Weights of a small transformer language model: 16 layers, 15.5M parameters.
MLP neurons of a small language model. Each row is named by its layer, matrix (gate and up: input weights) and neuron, and shows model dimensions 0-127. Each number is 128 + 24 x the weight over its row's rms, rounded and kept within 0 to 255. Numbers have three digits each. A neuron's up and down rows have the sign that makes its largest values positive.
A block is one neuron, or neurons of one layer that tend to fire together. After each block is what it responds to, as a language model described it from the Wikipedia text at the highest values.

L2.gate50:101116146121166105147144141152177134121104134092116120157122125121170057145120136122155123136088088135121159094146172086162139134153092108101107081113146104150124093130136119133139197135114141151146138121141143104102109079155128067128109125095119133154099153146134134144125143120118133161118176131124138104170106169105112150141156133094109123139174168157139141093169137107093127100144
L2.up50:095166132104101100154125111132128159123105137116127104130148069158167159097161133134115126142173157134170104123150167110131146112139130077131123090121136125179140090116153129154173123105153132157137126137122154109143121117146117117149104114138094144157191126083118134129167151117196166142111158134147101129108175160119156121127116173148122133173089149101126112132148139139119121122168
L2.gate69:112128077146107140173145089134119117155096179154120157127130187105126089134180150098165099065129161158117126139131098116097120138119114150140118128133141170119120126157099075136116092158125166126154170128116147155160148096135135137123117135155104152125079101102141117151112127127138143122157091151099133111143158126125147100120176120144148120112120146150137098153168132162102124147136
L2.up69:105123118110105121126133118118135126126130140135101100110121171112127130108127100164112122090142149118112115099117130164111166138082127091151184142110113118124113158175181123087121187141119146086101128110132126163145143089141129111120132151143124085165146108137116094115123175156139114139152120122148091115099118153159137154141167142151145150112110124085106103132139110122159115138180
L2.gate143:130132136135158154121116161155145136120096119122170132129160166157126134139133126137107136165136102140126151134169104117127129116129142168129130147133149142152123108146146157130108118095114124118153147135158104076106145162111100110136070119150141092167132112150112144110138094117103123138138109104205137130164066156156124098130130158190126154061116135132114109104124114168093129156162
L2.up143:134143157124116118105178171141109168091108134138143148167148150115125156137174143139139139102116085107101124146136130135102120114145114116171133121172122119152129113125138171121091102126109133149164131128165156175149089122143134120100105130133172133197133123121154127138132116156142153172168138131170124140116118182130124137126126100132137173103110120104129135182160132153128141126094
L2.gate191:142118093153135106097109194139137117103143149127123107129125110117113108114175116172101112140144101110159119115149116147103100097177165145149152151116159142099090140119113171129114095089119155178156098107136117112116096134144150133093130136141133138136142093093127117146123146151147097115130143121112088143122140106103147142112131187129125095121098142126135104119127131089151126152115
L2.up191:125163147157090128124129150124119090063137133173125102091155091136155100102120143126115163139157190140165105108176129147132123145109088123118123110128145119119090178070136104114150141092119135109102101126110077150168110132108088118168118137112110148139095143099140154123129134162164144119120096113152124156150100139067124139125136131107091133120131154098096089134126100100107135103102
L2.gate226:162143108144116178093095137145167076163104137081122135196096141126115133174090161112108147109101133166127132166129123118187147113117125152127159120136125117121109156151138166134102106145078079141122139158125138126112112118103195145113109118114109111119164117121138125101139135139149096105151172147129173111136139149133159121152113144154121131152133169112090125128146084139131147125104
L2.up226:119120081150118133140118167135167080127073134136141112135110158103121154087104157106140119093112101158111088138105108158114167122145145147153122153124111123103139086116119150102150106104092138141135095155131114124115102152073096105116113098127129146120099162147125121162128127114106131155103158112126136168173094153123148082131152149124127100173115144134141118146127131166150137104097
L2.gate258:130109103110152127118062102104093142101125119138103098113122125144074109098111106091056118123123153129111113098166121103121105119145144129111128123144139106119183154112131124102145128136114093102121114117129140122113113137139125134105129125121111124161134146178161118152123136127139153152116137111090135079152105143129071158121133138077114173131144109122116151165172139123094136108124
L2.up258:125148116107165143090131105137125129170120125133126070144128099115101147107181123096105144101122125126138148155105168103157134117107155116124099138157144110140189124104102151095120142165167146107126141127163135157118076163130097129104145146106138147124149163135100122137154130145089158117134100123131090112147113118094122119152126145111126174134123102119105155092132099091079129118145
L2.gate331:119107117150113140112136087105101122116158127169145132128138130133130130165148138115134096118158132116128151147123094125122118121103177111161090104082170129124126126152113171137137179144104112108089099144085182147157107128155081129138102145122146118137171154103139098122127172148123132167157122118167112122148128118134106137147082125109092098167139127091148162161090157134160147138110
L2.up331:106126119127126095127129117141105104113122131178091163183159126106148113138144134122121167141177165133155168125119129072141127122102137154089074138146140115134118106156146126083108125139128140105145143150100112121131071181140109119079148109111108154149088155121165174166149123124115111091131123126142099158111106123154137145186153121133114107145138146079158159127141135099124120113134
L2.gate373:134147131118142103138181110140145090126122148129154159144176147157126132159139118117126116090084178135098130093089116148098151098139142056124116123149108139106132113099137132128084171132087152157128126113123191132121124095159155099133136112142124113151147154069118129157110146119177108155151103123097090103129155098114116195088155131137145143093135126135130174116096167163133119091123
L2.up373:167145099152134158118157128141118119123120131133117171162113148131116165110137134121117130118120110152114110136126149083106112135108131117149168158140116122095102084115099145152162155095112153088132118138122123106136093110134109187155117102095155090109155129153104120092124143150132114118121123129133141142116132174104127095088126124137146108105118089117117137145115117059103088142099
L2.gate434:098120101133098117096099119153127147154173134168089174125108162126149118082130126125098098158096146125118139110174140138087123114111120095120144119135146119134105110095105092127170140167123090131136120135093144110053106139107099131145098127168162174129152136180109137135157151143168111120128129123088150125101115179138154143128119148120092147172157099131126157129135156161127114141078
L2.up434:139108118185155091098144124149172102118099117143151155140146136104148139116160143116113145100157159160132134112107135094128103113132178171125125126116084143083129157160129125121102127144113111112119142149076146126119132097143126134106107144114141140178105164124132105078122123134153157109107125119148123079143118176135121114118107112155142156116120120113133101162133166108168128125133
L2.gate451:079143125130100119118133109110135135104113170111115141153112109128161148132135137103111087111170150176134153151110125122119104106098168140133133173133176116132141122121142130111106137094112107111116132133107129145089130136089134092127183177134124155137098121149109119146155183140112130134098134148147120090106152090139113118126128117117158160121175113092159104131138133127107116157120
L2.up451:154141161153079158162174125083083130118114116125129139086168185157143116128102163129112089105140138161137121157141130136160157099106144120128153147127172144121129102128132128145124124161162118161112161091128145145116153096148137122063113133108124153090117134104122111123102094093093150128114117131163162109118125143111084137148093119125103100100095171168117167109108120148115113108152
L2.gate503:127116102127128114141134135139096134132173131153106108164109115112117133130148157117113168118150161116084091152109134143115116111092121144089104151104124123186142150098129104142081142140164136132087141133113121087109160149081079111124117116106081120097118133090154115136139130171157068100093117099131123111127107126121144138141137159116144117121149151110118118114146120154134129133176
L2.up503:178105117136112142131126134141129088168138159122109126151120134136100153121085120129132098162143098156132099115135148099146151136107080185151137135098128109092127153146148159155116118117107109162142137139114140124135132182122118146155114105188128113150189102158125147119094110151131179128103162137152124105150130148162133104100148101125123165143168139115141152103115112133144147130111
L2.gate509:180106105096118122132132126134138124148167159150120134109147112116115162178153116153130185128143149170117176119101103134101132145144138105159147105107139172125146089115178113162127117146093129092123129165144134109093161103116076171092154118123140087136108113144121135143140098154074075133158127134134125125110126135141119124155119122140133101133113159148148092113142161123138156119147
L2.up509:139129127106126098090147113173088176104126151097125105080120115138122147108138147145140120181042160148120124124108119159112145152160122120121148117149144139131086100085125107145158147127135166115146113133123155151093145148122128123102096116155123120133144115091154092122121117168143083163176149127141140119141185143112113139119132120128153099138145115136109116144164131151097155140174
L2.gate563:113172087128136158172100105113151147149123129110125152135171120139154158110144105120116124135095110152100143096116147084129136122157099107146134102153104118157145105114094126142109095089108093128151190118127128107129141168146141165135096088122176136138115157167108136132105120104129124160143130124124102108152158132133111126103092103092120128156136154133139178098102130125124136091130
L2.up563:133130128133158139165162102122113153170124103150093120170140106143110144148165120129139154160143151147130170142142139123178126136170140175151093153112148101131105103192096105129154156108125126141116127094129084126143093120132120123098105106150159145142136187124112124141133166161096131135113098123097164130142180162101128144147077086146119128112088117086102114155094120134053154121115
L2.gate586:145107172124135115138145107156130123147105133099139163119136184129099134095177103148151107144093129119116103160138129137098114132085106126168097115146090125164144178169158127132100135093177118130150097143134127106163091129107105114147106120129140111153170124152160134159165155095146151137152093129146178100130145080131144166098146080124133137106092150154133102093123134110142122134105
L2.up586:152093140139143143120133142128095117146146140106130126109125114102113089098181151144167115122114099104153070171132161105122122152138102115164114121121113128177141137151136080116136110133153164121107124138116144127093122134147111148156131140182128133140193143143157112110169092122157118098150142145106138165112119126131156094126108144116099179075099174113123176132117143138141118124102
L2.gate587:105138116132166075113151100113155132172111159142100156127097087139134107160148177130098113136135114114116182180079143165183124106112090133131130180130149132149119104136133075153121089112133182125135137121098093177148084157130180137126137105108136103133125122115137131143128146103109159139131125149135125138189161128134138158124113116157129151102127145129109131090120118152120122134127
L2.up587:139138107137093111134092126118137096084125141177130130073108177150151139158109163134096145128068154127137143088166134112113143089155115134092133104185114116144142128138152171140180110127141134153160105132103135163121115133110146167130129145123140105115142141159134168111114140128098159127099119106120150128135114122106129103154115187144133174125174074083124118125165118147121111182184
L2.gate680:140172135144097167098099150101100125101160092119147101137130139088099131098104153153108113163128191111153123166137130135161139116096127137155141129144150115129122119131084131100174108164122087170169131140145123115142128181092151136111115151140117111141122131118142137161118100134099114156135086109129153091141134151159150120121085136171086143147091121126171114177152128155104132142134
L2.up680:128148091150139126113153089123156144110144151129138138128087113097164147148123134124144146173136090090129101143124102127142121125148119156097147164119153164154100138172098116084116136096131126143098137165092131193108160123142101127116078106101137146117147129154113131118111124133110115079133130087157124125135090104125205075154130127134112152131125091115163112156129128135149159135126
Responds to: Fires mainly on "first" or "second" after "the" (the first season, the second home), also "not" and inner word pieces like ell, ig, urn.

L2.gate46:106132133114129135139142146127106153126101139154147106121131118103096149119162142154144151115142114141132140093151129127105183122082156120135154130150167094148121107129119153148138137111121151094117104091124153117088106134142100100115142151109101128102146111095131135120118167198088141111173108118100145177142129139151137145113151159114121061083174136136134138094140113105121120139096
L2.up46:135139131116137094162198112136102139092086125137140152187100116133109115138159153141110144106144135098145132104109156167086137142103140080147092138152136147101147142126153117148140100109133154109163123165109107138096145115155118133091089118110107127129144145104125155071156125125125107098131079142114157129110170144149113136147174129123121114098147101138102150138174109097119132140102
L2.gate133:151066144115112121128120111120136109126135160198099114133121142119088171129154125133155143135132104117153120097141103129130154143129125085146139070128113154119151105114081167097155148143137145132144153153103140142139155097102153105115135109130121079127100139132109125136131176123161076129106129067118094138114131128122112163124169134126130125099128170160116113119140111110169107189097
L2.up133:113082138154113160132121156160137135090128144095119118083119134131157117129139124115135140168128086124132113095139133160132143157130094119179151159136164095130172153136116087141084123138125124162148141139121138159117107133124116121118118109096077110125142123113145116152138123169149094132128113125123144121120140107128103132186146094149111171151151127130102128114149111126156081113111
L2.gate145:152130131107152124124122094149103104150154166123107085131202067147078180136162114148116157140111085113143136084132140094132175148117135140140134134125160116123163114124129120106127118135144145137112111164094115127147103116114136135135156109123152094081152182089088153103135130117141159143137131173109134150115122126132082104133101094114131129121108118139104116123119147134181087107163
L2.up145:139147159140102177115132089110136090141112171125132091085136173117120121140134142105118152110140141154100126144117078148099131131129132110140136086121125124115130096145116090131130177070116113132159095143126154131145153094140113125128102183112105070133088123161138170102143148101096105109122149152123143131167165092089158129147115149137114144110113115126114163083125124113118113116138
L2.gate186:165116130168134157117122093125127134097120137109096113180139137127139143135163097088157143163120114125104095124127151109115155115148092153107136139173142109138091107158126142114097103093105102140146174136116138149144113143112122111138124097143122128115102134134068114073160117124080115143110109119111123060087108123118069124155147103177095116125156100143125085150097122154124141148137
L2.up186:170168114153139098139074149093125133155122110151111106125115128133103102100159141084120128124100136102111131116122167116088104096143118151136155114112132143120135192131096097144148111117118126093112154174109107121129130165112129094130134118156117147154108126124094112126090143110150140145084132133150098116120143074156146099170154195155126101104179111127128127126114157120109131166143
L2.gate187:122118125116132133101102143122134124156095138145181169138094143092090146091101142179084165082111108130138168133166138139185136165084112110141147118110153147120170144138141135204146124102140150128099091122081149105101159146048117115128156083117099106142122137127084112122096143078132148110103097118137145126140174105132124097134125131150090115136135109154114135129174163175132132138131
L2.up187:138126143106133161120127184120103088105112143156168135095132144128148153178127130135136137116136147142135187115133110131087104146157154125123149134125120166159126090141128138158111102164133114097068163133138118110101114076148131130130177113133131110105094111171129135090150149160099129122126118155109151095154105136124132155095079104122090171111144121111080132118157127162138126096135
L2.gate194:155112124130152113127148113132141097094149135122120113113096103110136141133095089147155133136164092113134102116110128128133114106109073112116091109129116146094144139128136138135091139127101148166122143152165119147077135164106145111128132155131134122127122130144115102145120146116123081110109108156084145157065129119142135106131127122122152150105144149122147144108148118118107148122134
L2.up194:141089155129128183119138118133116126115155156157154140120146089099143126127137128177114134071121092159123135134106105141154138147140123120099182123153133152108137129076088102147105139141084102149107108103120153107138134155130135161135084132153139079136116134110139102148114159120141189116132148142132118079078097148118133106151137111115166148146125130125142146149105155125121110203128
L2.gate199:149106143106187150137124125117150119163134129113117141168154110116114115159115183112138152094154158151127132109082131102130115122123115182114132085157149136129085099177102125119140182135102185097106162119116104143116152128093113146130106154166120142130137135147128179150117120127121151100148084142100096144148138087119135142147108101144148101147090167172163168101084114135095137161131
L2.up199:162113113139103149124136131131175116129127144109135135109157073083112106126140104144154147106108120111144162109102136155109148141153186118131152097131133148130120085102135142161081141109152160125138108177120158111133110160123134103137113122109095147154123156143094123145103120147115084105146122127142140153169147095164159107115095102129164147156135159162137150163107130162134120159116
L2.gate224:123141130111118121109127101148102122126119154102155141159142130174106179122124110133125175059125147086168163169140189186108177108120118134086145138116142137132170114134133065108090117122122152171140136127136125149113178115118158120129132126120106098112101152093094157140156092125124117112158102145177114109150170162129138145124147134133105146142145125152127127137143114131124130133145
L2.up224:085156123092115145141137097135159123117129156071112157160146109171153112135139098185122123171150133167145137140134117134139131138141123138118143138124174131158126097104123108137118128138134182101087160110107129128129105138136166133155129128114130151129126114096082113149134086150159130133149103158143167131182125159112126119168141147132110063139132125112132195144105144134127109167121
L2.gate319:187122126084175154155121160151110151151122153138164108100173122124131127122073119168132135098123136102149127139162140114121093122138126086131101129131149092087159116148161137109153161121121124149148125161131127130123156139123129142148155117122135110140130164116134134135138140149091096092125133120145176126127108133122115114137135137078136080110128124149149149124112114136170136148144
L2.up319:140126137070139110154126177128064096123128162112112166115155121154104146106099102156171125165139109107120144149138167126125167136148142168133138094147116100152121108092149120092094053086129099130112115113122141087125128145145137138098117090140111109140115088133124162118146165143132116154117112121146114121125112132111141125142116111126141104100136135123130093139105088130147120132158
L2.gate395:186144134103066090112089115130158161128137161146100138118151100137139180148125121122143112156146135106132105123121112072163148117146115115125176119111122120139087134150111133104115143133129132183125130124116130132108125148158088131134086122146104149140151062109054105080129145115143114133072103167110144078129113098124175110104154111132116160161131140135092101131113087139103136166078
L2.up395:135133144155129135126115124129115119083119189115140159121099143144100141174113126108160161112133077131114144118138115096120119120152120110152152140133131109143126089121132147132114095087141097110083129136149155120127115120107168114142122068158144121138116143069131140134089168160107154109178119101155095142117076131093149162132145153104153118110132113125135116110142113138074122073147
L2.gate496:190119175183141118120153131143129097113107110148115131081119110112168167098170150164113117153148186115149150081145095165119128108130115104091142120127115124109143110145153114128127181120163152106097127118084143108157142119207093149100149102124099127132157097154146117134108168167129117087130122125155099143092176175127121106110100126143136146158129103158152124123146179120131150102151
L2.up496:115127167175120102138123153150140126140139111160140127103120140117110132129159086120074167100124162132149131144102135138104155115069140128123137162113156168127158166160199139092119138134166142132121123144118083135133127105129100116127112128112109127083137123140123144146137134145151124136150093101119129139155170124093129116152139144137164134090121149163142098147128194150174116152115
L2.gate508:103091114162120091156162098117144126134130122139105156176109100102078103150095142130106110133158108143110104147139095136149151131092121146111113128126109083120125122144149106159126118079130108136095125109135135117150155161098174162146122143200132120143126153099143155136123166129153111105146163143145111155146172162115154136185155106146153126147137081120134185126149096087131135158124
L2.up508:135123135135102149117142083138116119117146102139100164150135131133100098100118127150096113098111157113163108148127111125053149135104104149173094144149140148126109095087144103144165135143138181140083158154092153150088145133117149118160141119155122109133132143147139079156082120151152129112103098087103103117113131143085149134138109085130130119075145137087151122156099138086127137140088
L2.gate551:103136088119121115102139144138145136153092153096093101136115125171131125119117106153141102110123153103077119135098124110115164135098158126121130154158141112130176133164108137152144132097131158105086184125096140119109187103119124091166088118125170150169141104090145103141117161131144089185104076148144184163083091077142142154126091133108103133116127135118092143149121069122136089134142
L2.up551:113138145138141152068129117177137116121087175140129142103118152130179136100137121119127155082135122138092132152126116111099133135119175132129151092095127142161137097169129152085099151078096158099106122119108126118121145124119102133148117121087155109109164121090101139101124091091083123122106102125127127105113120129141144147124100100173103118128077112123144105152098141126110125191131
L2.gate554:109166149143149177093135142155092134099189126128097147140143126090142162145107154129119120131132134104149116164126124152113146145115119091136098148145126094149134120099127168128144157072170144124126148185122132141184150132121158125145103129148122118133123125114105125164169109159143142167087118124122099145126110136105143158139155125114166139104136098078130124127128150132086135129126
L2.up554:086169148133143146153117115179131101163123092135141121129109114131134126146146148122141128143109148174146116128128131130138136122144070152152125165113093099140144144097130138109139118139118161176061149112120144076116145122110145158152132094150152150117126098151169162128130120128147141140140115126125106152128128141145127096150166113168094088103163111132173105081136113112129095137149
L2.gate635:078139134113126134107128177156122099137161128118085100107143092126155125141153190104124104154143142161099129202110136159113132153123173112120129135130084162128090132127113179111123142116081157154137142137118138147105126146115156114114123151155136092178126106154112110141092139165155111098103163108122147156128154116145144102148134122160159074123089103158103129124093143147097117152121
L2.up635:110047105131154089149106119111136131113127158121097116107110116112157212125098121147118118125139159143110135117113140141098159145094145158112104139134148174158173099135136122125104156136125097114155096192167146140139157160133107141188158137125132163154133107091139180168114137102123154147143123148149133090111119172110142126125103120139136150108101103148103160153084142113129100147110
L2.gate645:129126170165085140155149136150137122113107144106123131061073124094134149098120168097153128116119123138172089119125127142113138113143097138156127153128117123095128134110098092147124119127138114120146132141129102147158132109080109151140113097100094145166173134143121113148120120137138140182099156142122088129161098169104089141109113127168134125147185143151170113114178130156167104124122
L2.up645:108102148143168131127185119152144139093064145141185111088119146108112146126113143178153138123119133114104124135153133125105119146134143101082120186132160082125135154130118128074137181118126156083121083134129106098158136144081170112106117134149146144146104135134110144119130136146149137131139134144094144144112117071087115100145143156143093117150109139156092121111144105107119135128116
Responds to: Short final word pieces that finish a word split across tokens, mostly "ch", also "ry" and "ated", as in lun-ch, Chur-ch, count-ry, gradu-ated.

L7.gate402:163135124125106110139119110116161118119143120079063144133159108101097155121165176127154119122156113143103115125103136120143167126132141112123149148165148085093156134121165104117124143105050152114135111118090138137155124184145102143123161182153154105128123132112137111129156142144155139147117138096101145095147152125144102104127129128107156118167119133124106112076141131082138151115165
L7.up402:174170105136152126134099113085155144125096110120145124127168116116154148165128096134127099156143114074110145142140129140131089137108142146135141156138158155110147159104162117140133134127113178098108124161107121143144145144091095111158164104121113137172147167146147109108108172149125102110127121073110122140093091128155089121161093157117125137151101112118152133166196094068133121103125
Responds to: Fires on two groups: closing == or === of Wikipedia section headings (Early life, Death, Bibliography), and word-initial "Ch"/"ch" pieces (Championships, challenges, children).

L7.gate304:111112081127153144129142127116108143117158128145138119139154122126106133141090126142157128136081127155104108147127144200129144159123172143159089165114139148133139123130137089115094144131094132108152085155105101148132131101100180157129105103096104150101136107131109144132119165142105118104114138147123069082172143155152158160110124139130135153128133131116133139136170184169100132128112
L7.up304:140091096100154116136101121070151098140139162112132192136139136087140091098096189086171119129098148142135133112142129150118109135080136154125125162114129127151163079144161139079119106130131127106111090134099134161094111110110120119146121087075113121127105127156091103169115167120096123145108110120092130138153092186093159089120125114079120113102133135134083163132117122097122111112120
Responds to: Word-final pieces of superlatives, ordinals and adjectives right before a noun, often after "the", as in m-ost, four-th, curr-ent, first.

L6.gate59:102101092153118124085118121151088186133112152129133152145109138129134148122104126145104109125107099101148077115125141132117157131112139107141126080142111137129126132135129109161180131147126148126163106115099117165138108116125181128129168120147144097112107137075117123144155100096140130120155143125108095129168080103107146110176104141142141167114130108106140097139131178096118167142134
L6.up59:126126104145061143112174181118125116080143152094118168139158182095133119165085141137114110144168116115116085141140155177126122128145158114083146135161153146157096113098122137159155120141112130127105146162181096109129136105117100119126107164148152121103162139103137099133088119191102135134135163112109138148148123120097141126141124096134127141139138159111136143157097166104137088134108
L6.gate397:165096079117146161096132136141148107148115141120118114179159118133168118106160136092098171102115118105134146144114154100140131137157079119094124158074073188151175098147144119145132122186130129129136155096138161143149138142106130163158123116134131141145110117127139159121114174111124093098124159118132108119117108112077102095114139145132104098142159132098110153165123127148112162149095
L6.up397:113136125186153097145109157129132149088171136114082166117122109141138119107086071156138133138120131131128115126127114132137148075111137169107167092139137075126104127161133082136148050176120097145122154120167138098163090130096121154102107112069172148111091122136122119107133108150183094154160147156081149119134170111119112133163107125163140138130132104132140117140159149167161102094105
L6.gate412:171106145097150153133119137129080145105089106117143124155127151123132129143130097119178115094138148124157076104136126157120178106136099091141146116122137101164145149107140118110144084154111123128127116095100114109143134163097075144119118139148163122115205163145118156120112108129158179127134107130098129124139100137100058116100123117153126125119099163106111124141152102119125137111111
L6.up412:118172133135073095159078153145124128180173168107122146082131131067096122143129113143121124148094166075125086095147129141071163173140118119119143099109142131161124101125142079142147123140111144105119119157126134136117106154160151126169142123123116120132137133103121138125101112142099097136131137136101132105101142126107128142112125120137098112102120114112145114151183124136118116125132
L6.gate670:166118108124119102113133104080157133142174097114143107080163184153105110149110157110156072179113155144135120125161105092112133106126104117086136158141160135106151176134161125171148151144168140161144152140129145134129121130104117125125091098141155127169146126165093129113092106101148120168114159124104169141140126085105084136105142132123138146084127099150152134161095124084122144118159
L6.up670:134100120117117133131120122127119123163128167149109123126102055115144099114122143120118087132123137045169079122142120124147086137120098099085126070151096111115120162112124132117141098117124133132168104113111150128098133144127099113127176100094160159124134153132141125151148099067148115134135189088120130171096135134091111084105096098124107110106111121151120148142127151140119152108115
Responds to: Middle pieces of words split into odd fragments, strongest on "ri" and "ry" in count-ri-es and count-ry, plus pieces like ten-ant-s and c-ann-onball.

L6.gate266:133103088126117158116122167139136122133132142136138129135146102107133127089136070143106165091176105116112125103121140149105121155065109171153111145101137174137169174139113104108100154114118087094110173097122128085135112123127122114123113128134118105102120144118102161143079163136144165128145146139149116128153138150123136114125135155106130106113142142135102140109108116121153134123106
L6.up266:163107158131134104123131119101124111130131108135116106137107156110096107119139115068091173124133163111104123148148164114140144147101138166134145134141131144146096086127086134104157119115148102137135186118138061107132096142115110136120089150103111116117107112131125169116108140124117117172152127175141130119121140146104041140115162151140125120095116156114121146119127101108120126130104
L6.gate352:153099132136150115165123079148155150080157151158093176133149116137079133127117101096132171147131117137155153103084124122139090113078152151076138130116128164154148180154098119096105135114139091116078131131106106139096126122164101162160130125103139089121120149141166117135163157128091126147119076139123110117152144100097133127158192142136131138170107141131145118115101134125134115116075
L6.up352:130179129109132144113146135095162138150124115149132091171138154106085149094118164143151127191163118120126115154107136134143101156112092157100095104147109129100113148142139100202098157144134138115142168152128135154141130102118126107148176177141166145107171106127134113138152091179136154131141110119125067091126129150091146097112160133130132091141134151144112124108121109088080166130096
L6.gate461:133117121093149113131183144143150140129175148146132101113125117091117094159142113117125105114143153152099114141120135117104115138130128148130142127112154093129138138130159141169155113154103079130143083110091169100103140122148138136117134086104098099115160124114120125108169115070123151153109080165127147079129172161133098159125168148112176083112150134152159161097161132180058148163104
L6.up461:138114111126123118112142170087121111157121120111104147170146153118141116139100127126142106108118118156137139148135127099138141141133195113065135114103122065138108129147143140121162141142168126118135109059125121116156142119109123147131126124122130113100121144101109128118132146135137134124125153129139132119127123136139080102150149090125171147176105111137115147168111143121135168141115
L6.gate467:085140083150118124104148141120106106097149112132091170114147123118119117139185097134127129141118095107081114121126111172159115147130130177162178175085142122144156132147136154124103124136119063122124117088114167098109157148140121119106171177126094103127145101088166107155150104138132117184119114110121131125114156108122125168123149113118080146122144123112158151090106133148193112128139
L6.up467:101094125164156158034082132137126140111133134153138112123162138125132154125140151120116144122152116113113116142128155155141101114196137124115125101158134106135167148144148131091125142137133140115141111145179146080100113099092107076160113100058125138133109133113132136129090126138145119153154126142139118116126167104145134148142142155133109159119136155145127157097084117142130177163132
Responds to: Fires on "only" and on ordinal/sequence words after "the", such as only, first, second, last, and the "th" piece of three/than/through; also "%" in election-table headers.